{"num_hidden_layers": 12, "hidden_size": 192, "num_attention_heads": 2, "num_key_value_heads": 2, "head_dim": 96, "intermediate_size": 768, "vocab_size": 1075, "hidden_act": "squared_relu", "norm": "rmsnorm", "norm_place": "pre", "norm_eps": 1e-05, "positions": "rope", "rope_theta": 10000.0, "rope_fraction": 1.0, "qk_norm": true, "attn_scale": 0.114, "bias": "none", "tie_word_embeddings": false, "parallel_block": false, "extras": ["capped logits"], "init": "uniform", "init_std_qkv": 0.0615, "init_std_o": 0.0615, "init_std_up": 0.0615, "init_std_down": 0.0, "optimizer": "muon_variant", "learning_rate": 0.00699, "lr_mult_down": 1.5, "beta1": 0.9, "lr_head": 0.00677, "warmup_steps": 0, "schedule": "wsd", "decay_fraction": 1.0, "decay_shape": "sqrt", "final_lr_fraction": 0.02, "batch_tokens": 16384, "max_seq_len": 1024, "doc_mask": false, "train_tokens": 184000000, "max_steps": 11231, "dataset": "wikipedia_en"}
MLP neurons of a small language model. Each row is named by its layer, matrix (up: input weights) and neuron, and shows model dimensions 48-143. Each number is 50 + 10 x the weight over its row's rms, rounded and kept within 0 to 99.
After each neuron's rows, "fires after" lists the tokens most often just before its 100 highest values on Wikipedia text that the model never trained on. A number after a token or word is its count.

L2.up727:48 60 58 63 63 62 37 65 42 56 43 45 54 59 52 51 27 57 56 64 50 49 56 55 49 44 39 50 60 56 64 44 53 48 59 64 58 51 65 25 53 40 37 34 41 46 55 43 54 48 50 34 46 56 57 67 65 44 47 34 43 50 46 32 41 51 56 50 53 38 45 55 40 59 38 53 40 36 46 35 49 47 62 57 36 41 49 55 59 57 38 58 41 41 50 40
fires after: " c" 16, " l" 15, " st" 10, " B" 10, "c" 9, " G" 6

L2.up583:54 60 43 41 41 36 53 66 41 41 54 42 60 53 70 54 43 45 53 29 59 41 46 46 49 58 65 63 40 50 56 47 59 38 49 51 58 41 53 45 51 59 59 55 54 69 32 41 48 56 41 50 65 57 46 61 36 61 31 25 50 38 63 49 47 43 63 51 36 38 59 53 31 37 51 40 78 48 26 62 56 56 42 62 51 54 39 62 52 60 47 44 60 57 50 45
fires after: " M" 21, " N" 13, " B" 10, " H" 9, " Th" 7, " an" 7

L7.up577:43 45 42 60 39 61 59 56 46 42 58 42 40 41 63 32 52 63 60 46 39 34 39 34 52 41 53 53 59 56 49 53 44 48 52 50 62 54 52 30 52 57 67 39 35 47 41 45 46 56 50 45 45 49 49 37 45 54 40 47 28 57 43 49 61 50 65 46 54 57 53 34 39 50 41 54 56 44 50 45 40 65 44 47 52 37 58 34 36 39 49 53 57 49 40 71
fires after: " a" 19, " the" 12, " of" 11, " in" 5, " d" 4, "s" 4

L2.up268:51 62 47 59 47 32 40 55 47 45 41 54 71 51 55 47 40 69 55 47 56 45 50 46 36 40 43 36 40 39 37 55 56 56 51 38 51 58 39 35 51 31 54 35 58 61 48 54 54 41 77 35 49 55 72 40 60 48 66 71 47 48 54 45 49 73 38 42 44 50 64 58 44 46 40 56 59 69 52 53 40 52 47 42 40 42 60 35 60 33 51 49 55 45 59 57
fires after: " f" 24, "le" 12, "ce" 8, " F" 8, " l" 6

L4.up760:46 34 66 69 47 69 61 60 40 47 37 56 50 48 56 64 43 38 59 60 54 48 65 32 40 48 64 57 58 58 42 45 68 44 53 57 44 67 44 38 41 60 47 56 64 62 45 36 51 45 65 43 54 46 32 43 49 53 44 59 30 48 57 53 40 62 27 36 48 51 61 47 51 45 50 50 62 58 58 37 63 46 61 52 50 60 47 54 28 44 47 33 37 49 28 27
fires after: "le" 25, " Sp" 13, "pen" 7, "w" 7

L2.up359:60 59 61 55 41 60 62 62 60 60 71 46 52 45 58 53 40 30 79 54 50 47 42 49 39 46 50 51 54 39 44 49 48 47 62 70 47 48 44 52 53 50 58 55 57 46 67 68 53 43 49 29 47 43 52 48 38 45 26 49 52 53 38 32 43 64 60 57 39 55 48 41 45 44 75 46 63 66 58 38 45 50 52 44 45 49 62 43 31 51 49 37 51 48 53 53
fires after: " O" 12, "e" 10, " P" 10, " p" 9, " app" 9, "p" 7

L4.up652:72 45 59 49 31 34 41 47 66 37 44 50 30 51 60 46 40 55 41 44 54 54 52 61 62 52 62 49 43 48 62 54 40 61 64 40 39 67 57 43 74 56 38 41 58 56 53 69 67 60 69 41 58 43 53 52 47 69 51 49 42 33 54 44 47 49 51 55 58 51 50 46 41 51 55 66 55 46 47 42 51 54 63 66 55 40 68 57 57 62 47 49 61 48 63 46
fires after: " |" 44, " p" 10, " tr" 8, "v" 7, "r" 6, " V" 4

L9.up755:49 61 41 48 61 54 52 49 40 61 49 33 70 28 56 48 44 44 68 61 55 48 51 45 67 56 51 54 38 42 61 38 31 53 69 57 55 53 50 43 51 52 56 68 51 56 36 56 62 38 42 43 33 66 48 64 33 51 38 29 34 56 59 59 42 39 44 26 48 40 68 53 42 43 61 42 48 52 34 65 48 66 52 58 63 33 45 26 56 52 51 45 53 54 54 55
fires after: " " 29, " ad" 9, "5" 8, "a" 6, "8" 6

L6.up177:44 45 46 58 34 67 52 54 40 48 55 43 61 42 58 48 39 64 47 51 62 41 36 45 55 26 51 39 61 68 50 52 61 34 34 39 47 47 48 41 45 54 49 44 62 59 34 65 40 49 34 34 28 51 50 63 55 55 61 67 65 62 30 39 48 55 51 31 57 73 39 61 40 56 37 37 57 46 43 59 44 55 50 52 46 47 55 52 55 54 56 40 55 56 53 46
fires after: "it" 14, "re" 13, "ec" 12, " sec" 7, "p" 6, " h" 6

L6.up228:48 45 43 57 50 53 42 57 40 42 55 61 60 51 48 45 48 51 39 44 42 57 56 48 58 35 45 46 53 44 40 61 28 29 58 64 54 55 30 23 49 54 30 52 44 63 44 51 44 53 65 40 53 53 59 53 47 66 38 57 48 34 49 46 44 40 49 56 53 62 47 55 57 44 53 59 54 48 63 70 55 56 46 32 54 40 60 45 41 69 51 42 39 55 53 42
fires after: "r" 14, " g" 10, "g" 8, " Ar" 7, "in" 7, "ver" 6

L2.up453:45 53 57 58 62 40 45 51 47 34 45 59 47 58 50 41 69 55 34 46 72 67 38 50 43 41 49 42 61 49 54 47 45 57 43 24 51 53 44 50 42 36 31 61 40 54 60 68 67 42 54 53 52 42 56 47 57 51 51 57 55 51 35 49 36 51 53 44 59 45 48 47 43 48 75 40 60 39 33 64 27 63 63 49 42 71 44 43 48 56 59 65 44 40 33 55
fires after: " serv" 16, "v" 12, "ign" 10, " t" 8, " c" 8

L4.up171:49 50 60 47 71 70 39 57 66 58 63 54 47 42 51 20 42 46 45 54 43 43 43 53 28 46 55 40 54 50 64 62 49 40 65 49 51 44 42 45 25 45 61 53 52 40 51 54 36 49 59 50 51 34 56 52 39 55 57 48 59 51 60 29 51 52 36 56 65 61 57 30 51 45 51 41 40 45 48 46 62 65 55 39 65 61 61 45 57 50 46 77 47 44 51 43
fires after: " for" 23, " e" 18, " G" 8, " E" 6

L2.up408:61 43 51 55 48 46 57 67 35 60 34 57 57 41 55 64 71 55 55 50 60 57 31 49 38 51 53 39 57 53 54 27 44 35 25 41 44 40 34 45 52 51 64 42 49 31 53 50 41 27 59 50 52 47 56 40 44 52 45 36 41 49 43 47 45 46 57 53 40 49 47 53 72 45 30 53 47 50 45 43 56 48 38 56 49 41 38 43 64 43 55 57 42 55 65 47
fires after: "it" 15, "I" 12, " I" 9, "ou" 9, "ear" 5

L2.up554:37 60 61 49 65 42 39 40 45 31 40 37 62 67 50 42 31 61 66 36 36 59 39 67 62 53 52 63 39 66 58 56 53 47 43 44 42 42 55 41 53 55 61 52 45 62 45 39 75 54 71 52 62 50 69 46 68 49 51 61 66 51 58 38 47 41 48 62 40 37 47 61 51 44 42 48 58 53 50 31 33 33 33 58 46 57 49 61 42 53 56 54 52 49 67 58
fires after: " f" 16, "iv" 9, " ass" 9, " ev" 9, " Fran" 7, " F" 6

L2.up694:41 59 57 59 49 53 61 50 43 46 45 67 42 65 43 37 39 54 45 59 44 56 74 63 39 53 35 66 61 51 35 70 42 52 55 42 58 45 48 44 57 45 60 57 25 46 45 33 59 42 53 42 52 39 57 54 25 48 61 61 40 40 52 59 62 36 46 66 37 57 47 52 59 35 56 49 47 51 40 55 53 50 49 38 50 56 58 47 37 49 41 64 40 64 43 40
fires after: " p" 13, " m" 12, "ac" 11, " c" 7, "iv" 7, " f" 6

L4.up13:61 39 35 53 60 45 32 44 38 56 56 69 44 48 61 45 55 44 48 46 53 57 53 43 31 44 69 45 48 43 46 63 47 58 57 40 63 35 49 43 71 67 53 43 33 43 68 46 54 41 81 30 56 45 52 46 63 45 69 47 38 59 56 67 51 58 53 61 37 48 46 49 56 75 58 49 41 27 64 74 62 33 55 58 63 51 46 52 56 62 52 52 51 58 59 48
fires after: "." 26, ")" 11, "t" 6, "all" 6, " " 4, "5" 4

L2.up222:49 39 44 63 37 51 43 46 52 38 52 55 45 25 37 40 64 39 51 47 54 48 61 59 76 55 37 36 37 41 54 39 70 50 66 38 62 46 50 54 45 55 55 58 41 50 53 39 56 78 43 51 38 56 50 57 53 36 44 42 49 66 50 41 48 50 39 63 58 54 39 76 49 64 30 51 52 46 63 55 47 30 50 51 48 35 76 56 34 56 54 33 52 40 56 43
fires after: "." 44, "," 28, " n" 8

L7.up187:45 43 36 36 48 39 66 63 43 56 47 45 49 55 63 53 54 43 39 69 37 58 65 52 51 55 60 35 55 64 58 37 40 55 63 51 68 42 68 46 34 50 36 59 47 53 38 62 37 41 46 58 51 58 36 48 55 62 41 48 42 33 31 58 48 62 35 59 58 40 56 44 65 52 30 34 54 37 40 48 53 42 45 59 43 54 48 50 68 57 59 50 58 49 59 56
fires after: " B" 16, " e" 14, " C" 12, " c" 9, "ic" 6, " E" 5

L2.up420:51 39 46 60 48 58 53 48 49 39 42 44 66 51 57 37 60 63 52 50 55 59 58 43 51 38 61 42 59 51 50 45 45 42 50 69 61 29 56 59 63 47 52 60 46 40 43 57 55 45 46 58 53 57 53 56 48 34 42 43 53 49 62 60 55 50 46 62 64 29 42 55 35 48 69 52 66 44 50 46 52 56 58 55 56 59 35 55 53 39 54 62 30 60 48 39
fires after: " pol" 22, " A" 12, "hy" 11, " Le" 11, " ch" 8, " E" 6

L6.up567:43 40 45 47 56 62 54 41 50 30 42 46 32 59 49 70 49 57 51 51 48 52 51 50 41 52 49 43 60 65 48 40 35 45 56 51 53 58 47 42 61 35 36 39 35 35 67 57 38 64 58 53 40 57 51 23 72 47 51 34 56 48 33 59 50 55 51 49 45 47 56 39 51 55 48 54 37 42 62 54 54 56 60 62 57 68 55 36 35 45 51 55 43 42 36 65
fires after: " the" 35, " d" 9, " cl" 7, " l" 5, " reg" 4

L4.up182:45 56 49 41 51 32 42 53 41 51 44 62 61 56 55 56 52 38 40 66 58 43 41 48 57 65 43 46 60 52 61 35 56 30 38 52 61 58 45 49 46 49 46 36 59 45 50 54 44 63 43 59 57 51 35 61 53 46 53 65 38 40 37 47 39 41 53 41 44 64 73 54 61 52 48 29 45 56 43 57 47 47 45 55 45 48 48 37 49 43 46 59 64 46 65 47
fires after: " B" 20, " b" 17, " T" 13, " t" 7, "att" 6, "re" 6

L4.up374:49 35 55 56 43 40 48 60 55 28 53 67 48 47 52 66 41 59 33 35 54 57 61 44 50 64 53 39 44 54 48 53 56 60 51 49 82 59 61 43 52 52 48 44 46 41 30 34 40 38 44 59 56 42 58 49 64 55 39 45 44 44 56 51 73 39 58 51 42 50 64 55 47 63 44 64 49 46 44 58 55 56 24 50 47 34 54 60 47 55 59 56 50 61 59 32
fires after: " M" 22, " N" 19, " Ph" 11, "in" 8, " T" 8, "N" 6

L4.up26:56 56 41 55 51 54 48 50 51 38 41 52 38 52 60 47 49 53 59 62 46 38 33 40 61 58 46 64 47 64 41 40 37 52 60 55 55 40 57 55 57 51 57 38 50 51 42 50 53 55 40 40 41 32 67 74 61 59 39 43 47 27 43 28 50 49 64 48 59 54 41 47 41 53 45 51 36 64 48 52 48 44 42 65 36 60 49 48 30 40 56 46 41 48 37 45
fires after: " the" 25, " a" 14, " an" 10, "ur" 8, " dis" 8, "is" 6

L4.up341:46 26 36 37 42 61 70 62 32 39 53 48 54 42 57 53 48 45 42 47 53 36 55 51 26 59 26 34 36 44 40 48 53 39 65 58 34 41 53 43 44 49 66 52 36 40 52 58 41 52 47 35 56 44 52 61 52 62 71 48 39 56 62 42 47 67 26 65 32 50 50 52 59 47 60 64 44 49 65 48 37 58 42 51 43 51 48 49 43 58 63 39 45 56 61 68
fires after: "in" 16, "ar" 16, "b" 7, "d" 6, "ran" 5

L7.up444:38 46 45 39 62 52 41 49 55 57 68 33 67 69 40 57 55 65 55 63 40 61 38 58 53 33 66 70 64 53 42 50 62 41 56 65 47 56 27 46 32 49 38 51 46 44 54 54 78 49 51 45 53 54 42 46 57 39 42 44 60 42 54 51 24 50 46 63 49 22 50 40 60 51 49 68 42 39 32 52 53 43 49 42 60 51 41 62 38 50 45 45 56 46 40 54
fires after: "ir" 18, "amp" 13, "un" 10, "u" 9, "igh" 4, " the" 4

L2.up560:47 51 60 45 57 57 55 55 44 66 58 51 56 64 58 54 49 63 60 48 44 39 65 33 38 59 39 49 61 57 31 48 64 35 42 35 53 35 53 49 62 61 52 74 39 39 39 50 48 37 50 55 56 34 38 41 39 52 57 55 52 31 42 54 47 51 29 35 46 36 53 39 43 33 49 58 51 50 50 44 47 46 60 76 56 52 31 48 64 61 58 64 47 61 51 56
fires after: " one" 18, " ar" 15, "r" 8, "er" 7, "ir" 6, "al" 6

L2.up676:65 43 59 52 58 44 56 42 44 42 33 38 40 49 73 49 49 43 54 43 52 47 41 47 38 57 55 53 62 46 55 44 45 54 70 59 44 29 34 53 50 52 65 37 55 60 49 40 54 49 47 56 68 61 44 49 48 46 64 39 28 56 77 67 66 48 60 53 40 64 50 36 61 46 46 56 50 50 58 39 32 38 50 49 51 42 39 34 37 69 63 46 57 55 39 77
fires after: " ad" 20, "w" 13, "el" 12, " to" 10, "d" 7, " W" 7

L2.up380:40 39 43 65 35 39 42 35 41 53 29 53 55 66 48 54 47 53 24 48 53 48 71 58 39 52 44 48 58 59 45 48 46 62 78 44 57 55 48 46 46 64 43 48 42 51 57 41 49 38 49 57 54 52 33 65 60 51 51 51 48 70 59 62 54 50 46 44 41 45 39 50 45 40 46 39 71 32 57 47 54 55 51 59 43 48 58 33 58 45 50 42 49 32 42 68
fires after: " C" 17, " s" 17, " l" 7, " A" 6, " sub" 6, " c" 6

L2.up324:56 50 50 61 48 34 44 63 40 36 56 49 56 38 57 45 54 50 34 53 71 55 42 47 52 60 28 45 43 45 54 44 60 45 61 68 40 59 46 59 50 54 56 57 48 33 33 60 78 53 50 51 66 52 51 39 33 56 45 56 49 60 32 38 60 55 55 52 66 46 54 45 51 51 43 35 29 43 49 45 45 47 55 68 60 44 67 36 41 44 30 44 48 53 63 55
fires after: "." 51, ")" 10, "ut" 5, "u" 4, "\"" 4, "um" 4

L4.up245:77 46 47 42 52 62 44 48 52 51 63 64 42 53 56 43 30 46 44 53 47 49 48 51 51 47 61 42 50 41 61 47 34 39 41 50 39 40 49 43 52 62 58 61 55 58 30 44 64 41 50 47 53 53 41 42 60 60 42 52 48 71 28 33 33 47 50 42 50 37 65 57 57 65 52 50 36 51 80 69 57 63 60 73 55 46 46 39 56 60 37 65 52 59 53 53
fires after: ")" 56, " |" 7, "." 7, "er" 6

L4.up650:55 54 38 63 46 47 48 33 40 30 35 46 62 54 58 41 45 63 55 46 61 48 63 68 63 61 60 50 65 54 43 50 66 61 39 37 40 36 40 49 54 49 55 44 43 53 51 42 54 55 31 44 52 47 69 34 50 58 63 57 68 58 43 45 64 39 65 35 49 44 43 56 38 53 46 51 51 47 49 49 36 39 46 46 59 43 51 51 42 50 55 38 60 55 50 44
fires after: "em" 16, "ff" 10, "p" 10, "re" 9, "os" 7, " P" 7

L6.up624:37 36 51 55 32 57 41 56 53 42 39 53 43 44 51 46 64 52 45 45 52 51 43 51 52 48 65 59 48 52 39 45 54 44 30 50 55 45 64 48 59 62 45 30 53 52 46 61 47 59 66 40 66 46 61 40 43 62 50 76 43 35 36 31 40 70 26 50 40 59 59 52 34 56 53 58 35 51 48 64 48 44 58 55 60 53 45 42 35 50 55 68 51 46 30 52
fires after: " the" 22, " a" 18, " and" 6, " to" 5

L2.up10:52 39 37 44 52 52 29 35 32 69 37 48 54 54 60 46 43 44 44 47 41 44 58 49 59 39 56 38 66 56 49 71 63 37 79 59 42 57 56 58 62 45 55 60 49 35 37 43 44 55 59 31 65 44 51 73 40 51 48 75 50 38 39 44 50 28 51 41 52 67 60 50 55 73 44 54 61 62 50 51 65 49 36 33 49 33 68 56 50 69 49 51 43 56 50 63
fires after: "n" 21, "ec" 20, "r" 12, "in" 8, "on" 5

L4.up567:61 48 38 40 62 49 41 53 57 64 49 40 50 50 51 41 48 68 53 46 41 69 40 67 55 41 56 49 50 49 40 44 51 47 66 52 39 48 48 61 62 34 70 59 61 57 43 49 52 34 55 56 62 57 59 61 27 43 53 59 57 63 48 53 62 40 57 47 46 34 41 68 51 55 54 47 38 61 42 43 42 23 39 34 74 44 41 49 53 61 54 59 41 57 45 58
fires after: "olog" 14, "on" 12, "|---" 12, "in" 9, "n" 7

L9.up526:38 48 40 58 56 45 51 55 58 42 37 46 48 46 46 35 47 56 60 23 42 34 59 53 52 56 63 63 54 62 49 66 56 60 42 39 37 45 53 54 40 49 47 63 48 57 61 47 26 63 52 63 64 56 57 42 33 55 47 53 58 65 45 66 52 38 44 58 49 56 65 62 33 57 54 44 70 56 44 51 31 43 49 68 48 69 58 38 38 20 38 53 39 55 42 69
fires after: " pro" 43, "st" 18, " Pro" 7, "ro" 6, " ex" 5

L2.up312:45 69 52 46 54 45 49 59 64 46 62 52 39 62 59 43 42 72 53 54 50 53 72 37 57 51 49 48 54 54 44 49 56 52 68 46 40 57 55 80 57 47 51 51 48 63 35 65 43 52 52 59 43 53 64 44 51 47 55 42 18 40 40 52 62 40 36 38 52 38 67 42 50 56 54 36 50 39 58 57 56 42 62 43 46 52 46 56 57 48 61 39 50 56 61 61
fires after: "re" 18, "ro" 11, " n" 11, " E" 6, " P" 6, "he" 5

L2.up732:33 64 47 47 57 51 66 37 54 72 59 59 47 55 59 48 53 60 32 36 55 44 41 52 52 50 62 64 49 65 56 43 37 64 52 64 54 52 50 56 48 45 51 41 59 47 50 65 40 66 46 61 66 34 64 36 65 51 45 47 51 49 53 62 52 33 57 48 48 60 49 46 53 62 59 38 55 61 51 61 47 47 39 63 72 57 42 42 42 25 48 40 51 53 53 53
fires after: " " 24, "." 16, " (" 13, " the" 6, " R" 5

L4.up451:56 63 59 37 65 57 41 68 58 63 45 62 37 57 56 41 42 49 33 55 58 39 53 56 38 56 67 40 62 60 66 34 51 60 51 51 69 45 46 46 46 55 48 47 55 42 44 48 45 34 52 73 62 59 45 58 42 55 48 47 38 38 50 58 64 31 57 44 59 51 61 54 37 70 47 57 56 49 59 40 39 56 63 54 42 62 52 37 58 35 35 50 49 57 46 37
fires after: " T" 23, " B" 19, " J" 9, " G" 8, " e" 6, "h" 6

L4.up495:63 43 51 40 44 51 44 33 46 56 37 40 52 57 56 34 63 61 54 71 39 36 52 59 52 51 45 55 60 59 62 52 43 48 54 43 42 54 37 71 43 45 59 59 38 45 37 53 66 39 46 50 54 55 62 40 46 70 38 64 67 46 61 60 55 49 54 52 62 52 46 45 51 52 60 26 36 42 54 31 61 53 43 62 34 54 46 38 35 70 56 48 47 49 43 36
fires after: "em" 25, "°" 11, " ass" 9, " s" 7, "v" 5, " Eng" 5

L4.up329:63 52 52 30 55 50 42 34 52 50 56 33 41 55 59 53 64 45 34 22 64 52 49 37 50 67 40 70 50 45 50 34 51 36 57 55 43 47 39 59 51 51 80 40 67 35 64 52 42 63 35 41 53 54 48 38 51 44 60 48 29 56 45 51 55 64 42 48 64 50 44 61 44 37 47 44 71 44 60 38 33 38 36 44 51 54 53 37 47 57 73 56 42 62 59 37
fires after: "ar" 18, " St" 13, "I" 9, "ie" 7, "r" 5, " le" 5

L2.up36:45 59 68 64 53 53 34 37 55 59 61 41 57 60 49 48 45 73 50 45 28 25 80 62 44 42 40 46 34 56 52 42 34 48 49 51 35 62 55 48 54 42 65 42 63 54 50 45 72 59 43 47 37 42 43 48 43 44 46 48 59 33 38 43 35 57 35 31 53 48 48 40 65 46 58 60 48 27 58 68 48 38 47 61 49 43 53 51 45 39 44 62 34 48 43 51
fires after: "g" 32, " G" 8, " g" 8, "ut" 8, " elect" 8, "2" 5

L4.up397:45 53 53 62 23 31 46 52 42 45 43 58 43 54 52 53 55 61 51 48 33 38 57 31 44 59 47 52 50 56 54 48 49 52 46 61 58 47 61 62 52 55 51 58 37 27 63 46 55 55 36 59 72 65 63 42 43 38 45 55 38 58 51 66 58 37 45 42 46 40 34 69 32 53 57 52 49 47 64 66 61 28 39 46 62 50 48 49 46 50 37 51 68 44 47 53
fires after: "." 33, " s" 14, "rit" 6, "," 6, " $" 5, "ar" 4

L4.up463:60 68 60 35 31 38 66 58 62 52 40 59 65 47 49 45 42 62 56 56 55 46 60 32 59 55 53 47 62 36 58 60 69 42 44 55 45 37 36 61 48 39 36 33 34 54 38 64 63 63 59 48 49 45 36 51 49 57 43 51 65 64 47 37 55 37 40 35 64 39 64 44 47 74 50 55 61 55 41 54 41 49 46 50 61 55 55 49 26 43 58 49 46 52 43 48
fires after: "f" 14, " B" 11, " P" 9, " A" 7, " F" 6, "em" 4

L6.up193:60 48 37 50 48 60 43 46 54 59 42 41 54 31 40 66 36 45 49 51 51 48 52 92 44 54 58 52 54 54 53 40 43 43 43 53 51 43 45 57 42 44 61 58 53 57 37 59 74 40 41 42 43 55 58 50 59 58 54 43 68 51 48 48 50 55 62 61 44 44 44 60 65 63 52 75 45 41 41 51 24 66 31 55 67 62 54 60 45 58 57 65 56 52 38 40
fires after: "\n" 29, " m" 11, "ev" 7, " st" 6, " St" 5, " an" 4

L4.up546:49 67 51 44 66 70 54 58 59 41 52 49 33 40 40 46 58 55 49 48 55 67 56 47 52 32 51 47 51 44 52 36 42 52 33 46 54 59 54 35 62 36 48 35 67 42 44 35 55 36 67 45 51 48 62 59 63 53 27 46 53 49 61 52 42 54 52 44 35 50 43 31 24 45 48 50 37 46 37 37 61 53 28 53 50 49 57 57 55 50 52 41 44 45 64 56
fires after: " w" 14, "ce" 11, "at" 10, " to" 8, "th" 8

L4.up119:43 62 51 59 62 66 29 43 55 53 52 53 70 45 54 51 58 43 34 39 45 52 55 63 34 48 51 47 44 67 51 55 48 48 54 43 53 51 35 49 51 57 58 49 51 35 34 50 47 39 71 57 72 70 41 47 42 60 24 59 60 59 53 48 50 47 70 49 47 60 49 58 46 41 57 42 36 51 56 28 39 54 50 67 60 20 62 59 36 39 49 53 50 57 52 41
fires after: " he" 14, " o" 11, " s" 11, "v" 11, " h" 7, "ru" 7

L2.up335:54 64 40 58 64 65 35 48 53 48 50 63 66 66 47 56 55 58 41 54 53 49 63 50 45 37 41 57 43 62 46 41 54 54 46 36 39 36 44 62 33 38 47 70 40 55 44 63 53 34 45 54 52 33 58 64 36 63 61 50 51 42 43 45 54 58 42 44 46 47 49 58 40 56 56 50 57 42 29 55 45 56 58 57 37 36 55 38 55 61 57 42 57 35 30 60
fires after: "r" 24, " C" 16, "ir" 11, " Pr" 10, " Con" 5

L2.up255:49 60 37 51 30 51 63 37 42 39 32 64 67 38 17 44 59 32 44 57 47 58 59 56 54 66 53 61 39 45 52 49 55 59 68 53 58 50 47 49 42 57 59 54 65 51 39 67 42 58 28 43 52 48 31 56 58 38 45 45 45 44 54 54 44 37 58 56 46 50 48 33 49 35 57 32 42 52 66 52 49 42 61 60 56 40 46 26 50 37 48 42 41 45 33 52
fires after: " is" 14, " d" 12, " T" 11, " st" 7, " c" 6

L2.up762:52 49 57 42 36 53 34 36 55 68 55 33 63 47 48 42 43 39 43 46 41 38 40 75 45 59 47 54 47 63 47 44 45 44 55 60 70 57 47 42 59 35 53 52 81 39 48 51 41 55 64 34 50 55 60 67 42 53 46 54 57 43 53 58 48 49 25 50 60 53 35 53 30 59 60 56 39 28 45 63 73 50 38 53 51 52 45 45 56 53 43 52 52 46 42 44
fires after: " g" 34, " G" 23, " mov" 14, "ron" 8, "on" 5, " on" 5

L9.up609:41 44 40 46 49 58 56 29 34 53 38 54 54 47 47 37 49 51 65 36 41 39 47 58 55 69 59 57 62 55 40 50 53 82 63 41 51 40 39 60 44 46 64 47 55 45 38 29 58 50 42 79 42 58 44 50 51 60 58 74 44 49 45 62 60 51 70 48 58 46 54 56 28 60 35 23 48 54 44 38 55 45 75 46 52 34 53 31 39 58 50 57 52 56 37 57
fires after: "," 22, " the" 15, " W" 8, " The" 7, "w" 6

L2.up758:64 64 60 49 35 41 47 66 52 42 56 33 64 45 47 58 64 49 46 41 60 52 58 64 37 43 30 42 44 42 43 32 48 59 64 37 66 44 46 58 55 39 33 62 63 59 66 59 49 57 59 45 64 27 51 61 59 41 49 51 52 41 57 30 47 44 72 33 37 42 63 61 55 56 36 38 43 56 68 31 55 45 54 26 58 54 47 42 48 49 49 26 30 50 66 63
fires after: " J" 35, " T" 12, " t" 8, " h" 7, " H" 5, "," 5

L2.up52:70 49 60 48 41 59 48 46 51 51 45 54 36 56 49 44 53 38 50 54 55 59 46 40 54 65 33 57 35 46 49 37 44 56 35 58 52 39 55 67 48 51 32 45 40 64 47 29 41 59 51 46 29 53 54 51 41 31 61 57 28 30 53 64 70 44 42 55 44 50 49 57 46 40 59 55 43 59 40 54 56 30 55 66 49 44 61 35 41 63 43 50 58 42 54 31
fires after: "." 70, " s" 28

L9.up687:27 55 37 73 48 34 56 52 56 56 55 75 60 47 60 59 41 47 31 32 29 70 37 39 59 52 61 46 40 38 41 51 46 50 63 55 48 56 48 46 58 58 36 39 59 59 52 80 45 38 64 33 58 49 52 49 61 72 42 30 52 46 60 60 62 45 53 59 52 35 44 48 36 48 60 51 50 46 55 32 51 45 68 52 59 49 40 61 59 44 61 72 54 49 54 53
fires after: " " 44, " p" 10

L7.up212:48 47 40 46 66 59 27 45 50 51 73 52 55 62 28 60 55 56 41 66 41 49 45 51 51 47 36 36 50 52 57 63 54 40 48 50 65 52 47 63 57 41 51 55 44 55 53 44 55 64 58 55 27 60 46 50 30 49 44 57 56 48 33 56 52 51 58 39 45 64 43 36 64 63 46 36 52 57 28 57 62 58 43 57 46 43 38 41 46 36 53 49 51 50 54 56
fires after: "O" 13, " re" 10, " O" 9, " one" 9, " and" 8, " y" 5

L2.up159:48 45 49 39 76 53 44 36 44 49 57 36 61 33 40 56 68 55 48 70 46 55 33 52 64 41 55 41 71 51 46 38 47 58 48 55 47 43 52 56 41 33 35 47 50 33 51 53 57 36 53 39 64 58 42 60 56 50 87 55 66 54 41 32 28 40 58 52 53 48 43 52 55 60 43 75 59 65 52 43 45 47 61 56 51 51 52 41 56 33 51 51 57 50 43 49
fires after: "ro" 38, " w" 18, "ur" 8, "qu" 6, " se" 6, "un" 4

L2.up306:64 59 38 55 39 51 54 40 62 49 37 43 24 58 54 46 40 53 38 38 42 48 46 49 55 53 35 52 46 43 35 32 49 46 54 55 38 23 55 64 53 52 52 49 55 35 49 63 58 48 68 43 41 53 43 55 49 39 47 43 50 46 42 48 50 47 54 46 43 50 53 63 52 44 41 43 57 39 50 64 36 64 62 40 45 51 42 45 41 49 53 45 75 65 53 20
fires after: "." 56, " comp" 15, "p" 8, "red" 5

L2.up616:51 47 43 30 63 40 50 63 58 40 50 62 36 59 50 51 60 43 58 54 58 56 34 68 54 56 47 62 62 54 36 30 44 33 49 48 44 39 37 39 56 40 62 45 42 50 41 51 47 35 46 61 46 44 30 49 53 48 61 38 53 49 61 52 53 61 45 45 41 50 52 43 44 40 62 69 48 58 33 62 54 50 48 51 36 56 43 45 38 62 45 47 33 49 50 70
fires after: "b" 10, "ic" 9, "ak" 8, "ac" 8, "og" 8, "ar" 7

L4.up410:64 33 51 45 42 34 53 35 48 63 57 43 39 48 73 48 42 55 50 45 70 40 49 63 51 59 49 67 53 54 44 53 45 68 42 51 56 49 41 61 59 42 51 56 43 46 54 42 46 39 72 33 54 44 58 56 49 44 47 62 63 55 39 40 41 58 44 68 37 59 52 47 62 56 54 51 44 46 31 42 60 42 60 60 41 34 53 56 47 58 57 54 54 48 61 64
fires after: "oc" 20, "olog" 17, "ep" 9, "ional" 8, "s" 6

L2.up630:50 71 27 48 52 34 51 50 60 45 68 35 45 44 49 62 46 48 43 46 43 35 29 69 51 35 59 55 54 49 56 45 50 44 50 51 48 38 61 49 30 65 36 46 34 45 70 63 52 51 62 59 32 64 47 45 46 38 66 54 41 55 54 49 46 67 49 28 74 46 44 59 43 41 41 63 38 65 32 44 48 33 64 29 51 47 44 39 40 41 55 65 58 55 50 66
fires after: "re" 15, " Al" 13, " al" 12, "un" 9, "ur" 6, "b" 5